From a checkpoint of a small transformer trained on Wikipedia.
Size: width 256, vocabulary 1915, 9.54M parameters.
Architecture: no biases in attention or MLP, untied embeddings, normalized queries and keys.
Training: a variant of Muon for these matrices, 402M tokens, 6131 steps.
MLP neurons of a small language model. Each row is named by its layer, matrix (down: output weights) and neuron, and shows model dimensions 128-255. Each number is 128 + 32 x the weight over its row's rms, rounded and kept within 0 to 255. Numbers have three digits each. A neuron's up and down rows have the sign that makes its largest values positive.
A block is one neuron, or neurons of one layer that tend to fire together. Before each block is what it responds to, as a language model described it from the Wikipedia text at the highest values.

Responds to: En dashes in year, season and page ranges, often fused with the next digit, as in 1864–1882, 2017–18, 1301–1310; also mid-word pieces like diff-ic-ult, Ch-in-ese.
L3.down136:132058105125124151086125144136151075106099173099125131089109177105134163130131124146137112147157135120104100162095154124150162120131145121158163126155165131121162144130097144098142112189160087086158119125148159145129152111136117137102132104135115110096155110126125121120129165083083120149098132132168164071115093135126111067150149146135128119121107139132116125162100144128131096118116
L3.down226:108108103183074152131134163171152181119203131131124140134087169070155125102126147162153123098112123142103106157199069162169133117085149128091144071083129126129110113104151169090161103094077121077123182175173121150195106146147151089141098092126082142175093165135129163149183129093141114176075167111142062161136098145156121138125141139173123135111053095154132173117089107077123146114176
L3.down365:041128122086139125116143153166140128168087104125127117112150175131111148134062134132159136184141171151111067102122095112186117053151117101115123111225077129153124100147069102157085118168127109095124139094199169137147118141111070214135116181193102180108108111119094073161130180170152190167108134136147116115132137154085099143138154105093146085200137098162045122069128115109074133124099
L3.down412:091144154158149127195165148176177090119157173136188165094152156178119151170139149142156074108178136161172153114162084134115136124176132084076096171108144140088139107121177154166146117192107137128138225108217142108132133118147117093114091165115156141140136116153116158181193092150097098099142092141110181128079076158130122088161103094118054044102096157109161110092141129120106131059164
L3.down468:133156158134155144126194118128145156116173139149142121136114135117122180156127124110133177151140173171144110114072094127084091132127146141032173130066129125110057093138163127139145100189093141105083113113136111110139144125116120128126158097146086095130142157139136074182114089159169123104153092167189164108087114119116106111145006108075086165136153121171110092121099180115121204126104
L3.down502:104137128157154132136125076111161122182108152187102139117144136070208177165118182169109103137157142107065093133158109087125161120120101098106142169112129118070100182110133096208134100132141166088135169086123118142111122188124090054128145126092118103061164116148086113139094167163105088120163061167167149130121140090150102152141148173134168095133162119118175093188105112089132102125125
L3.down603:162137128102153115110163083110073145138109132164056125116138093122078132109122123215159115121096118126170087119149097165115106116128157135138103114140109155081108082154144117126106153090124155077141112114116148107140154098116114132149125102171139191139100148076154160119134156112156125146140098132181072168145080154128090141106177108082139165086142096085121191092088080054129079045127
L3.down927:150107083142095150074127078107079161116232191116165083144125132127129150136111138120114095063131101165118092185107146140100113102089209197124117154120075134087122152123092104130139130080168133102129096100109199184165133119158082144120141148132169130130136123134132157119121135110043155089118168131077136172102135124119096112183080080125143179155116108115180151079112117108074158157144

Responds to: Digits and dashes in number-dense lists: match scores like 2-1 or 0–2, ISBN digit groups after a hyphen, and pipes or semicolons between stats.
L5.down124:164084161109078110128139116150133174087119148091149086110124130129126154128140174085126135187021111115072120146130073113152146103129106143053174123155183134062097130190028121111112099110179131157129125123127096123143081148171109113041151140099128116137096086106147071096122144097086118166191160068103141200116187047151107175091160132123125124090076097136084108142112165097125148122186

Responds to: Completing pieces of common first names (Char→les, Joh→ann) and whole first names or compass words in proper nouns (John, William, South).
L2.down44:202116135126156100173158188122131116115111082133154132109152133095157156109145173144150131172180080179097130127120179170136103133116106096136109099129146166179102150135116107156080131150089125128120139096131149103117178138103082150090126120168124118092188117110125103144105073136110080144131154082092156131093135134111134156104148158087162130079110151170123149114138147124203148146097
L2.down232:137152112120102117111129144152084089052141114086149108141124135127158117169099105139035122118082101127092157125162116067197135136116109132108149093131108144073132104129121128147149107186080102069140089178178093114138146173096101086089108097154100112135166143109086174073135125097135117117138159041124129134171109149076204165149090169066133133144090153183123096109160115111153143144055
L2.down272:105162119100112152145202179074133149137151094091087147138147140158152136111192154214085131090099141127100134087128088056148164152140121132063229112118090133168150109123116110193043106156110137089115150127118110162157125149136112110142175159155096170124110149132115155079144113154123165132122073180165143122121117136108157075060094145132219138136148166187123105137117135168135122097095
L2.down423:078143100116141088110118121129096125123102170127145129162168169102143119163069104092085136142066125119197127141126167124160129129148120159168095183129164101148128078148164103142111149143191141182151116128139179092112168158124155121122132112122055108083095160087185056165092137156133140156144161144125107106063130138129100077139153149132122136108111163124117128105175130129100145105154
L2.down670:174078154113139167101124127095145210114131131109132130138128093084099119156143115182091127136091151141143149163130118106096138094099104086143168094177178105141068090203187194148115122133139127128107157067107150114106104117156097161150165123153164131125133097097103126184204176142073152105099120151173121141109166107140129178126133181063122125143152174157110064214165129138094129140094
L2.down840:105094169149155173114141096161133148123125127150112141107105079131063161160121059134119040127080167118078136164148125131163129131162112132058188082116051054157105146169147133111121106165182096093154091156213111138080106116124146114124077138117086150124096143120085113124159114088158122159152132143147152184209092113109139101078139145172124189139124147156186107139072159129122142115089
L2.down896:105146178125121107092101043081112126146090121114135097146100082083111159177148195129034130189101113157198117173194083064135179169109118127103148107123127126185093099134108121113156132122100082102147106111114121099093169150024139091078135076060095119128165163151091103170085130185113124130184135068102144082167093143175185112121140134116169134049124131124146127148069147137100127169152
L2.down998:131126141131137174171116126122161127193055137078113165121126160073150123153140096119126136096167124142144170100176149178161145138114124146161144118155148092119177146149156122107113094078140103074106147132123091114095138120067124226034138150151095150125127106116151086181123106140122051139168162125120126174127122143084092066086167166105151102080151107130088065148146089101101117209092

Responds to: Score tokens in football match reports, such as the dash in 1–1 or 6–1 and the minute mark ', between goalscorers; weaker on mid-word fragments like st|ru|ctural, re|qu|iring.
L2.down297:105175107095160118186137104071066142112125140116174044156118137128126153131134138168162134105119130175082149087147164131134130134103075165110124066194155112126095132129176136149039139178167126139163144140139119096101110116131204130056210143119066162130140169119135088175144146080159128173108091147106144092134074152147130117171116098124111174141131150140108117163073100091105073080149
L2.down348:148151165206083145146084136125132091146146137153116199138241045119137127160160082142117092102141211127142096123050112121150127111093100151078169116157092137106131124078138165097135150136091081139148079104097098128110157160123113111105146110144154132127153118109121119122065095147137093109121139132152124133100126139125137129113154110136147164194129104135121160170110159130106128089108
L2.down513:126127113163100116140171137106100172082116157119109155123147139207154092160124147167163079079128158126073189095127118104204158143079119105144178146160167139163125134216143136117157058115138126107153156120115116123138159114114119124128161155117132103213151118089153168220126138139092145158108160143159088104191155171183103174124171140111140113140104121131144080142129145158104179176158
L2.down589:130129165115111162118128080118179135175116116112119156151098077102153121123151118131121104130090122112096153118136147178130163170117106116150166159169108187117150123176109126133050135134155118094135030154116114104127184146153123105128119101055113154154065150167076165108119093129163185125080142146133097128151078156156139135133117130125134166122112112144137053103101106078163105139084
L2.down660:162128105134075154095111153132139146120144121160168130113122139156172164130143147124117120108071117169111135095151139145088181088080173093154132108074149100050133122180126136149054121135107199112131029117155101161185143092096119077119156150135123121185116123181117127155107159084148135117107132100101141162146144093044177097061137157150116079097150086093171042110131137151149161142181
L2.down865:105099125176143127194120102144068109168150122104191132114103152180113137111180186060086128126188172134136186111129063158129109118154127155139148129094156137072098133125141118182100121155125102100089142092174114094165127118077120136099174153110172083149121151134181110121133139124086076013127122155121138110171150116111133105073092140143142101088109172205124109155094097076088076188134
L2.down944:128144146153125110082116128072099149095134055115098119146117110108045107187114106126070131092069149127113137131175084130125158130192129215113149179159108097089128137126137128184133125154133140149098061099100066154116108093104056139111115164100098101133106177115143132157129096125102124126091149111109112176056131130151102098114138124218094093114153138128155145117084151115156157109166
L2.down980:097058190132100141131096149144136110119150103128102115108141080146092145099095100205110081200095128157135103120125105105130125150144091119066092086098162124105165121178184129181142123085151102138140067094137145129119175122089177144154131148165101133059140154126130189087133057136135123123146103165136110053154148137101192144134116098117133146124098167111158116126152138112106101089209

Responds to: Final word pieces of occupation nouns in people lists, like pain-ter, a-uthor, exper-t; also later pieces of names and words (Edw-ard, Des-ign).
L5.down900:124158111092166115143127139159177214134087069129163152117066119100128071094165148103168109188147171143152091139139120160112193158139158195094106175138130091111150145145127174105124147138158174104111109154148093172175129129101078121129123177117108190136120120089101091161178123097149084128110156219189137196152109123148090166145068101123092086126160114180121111168056092141110110100131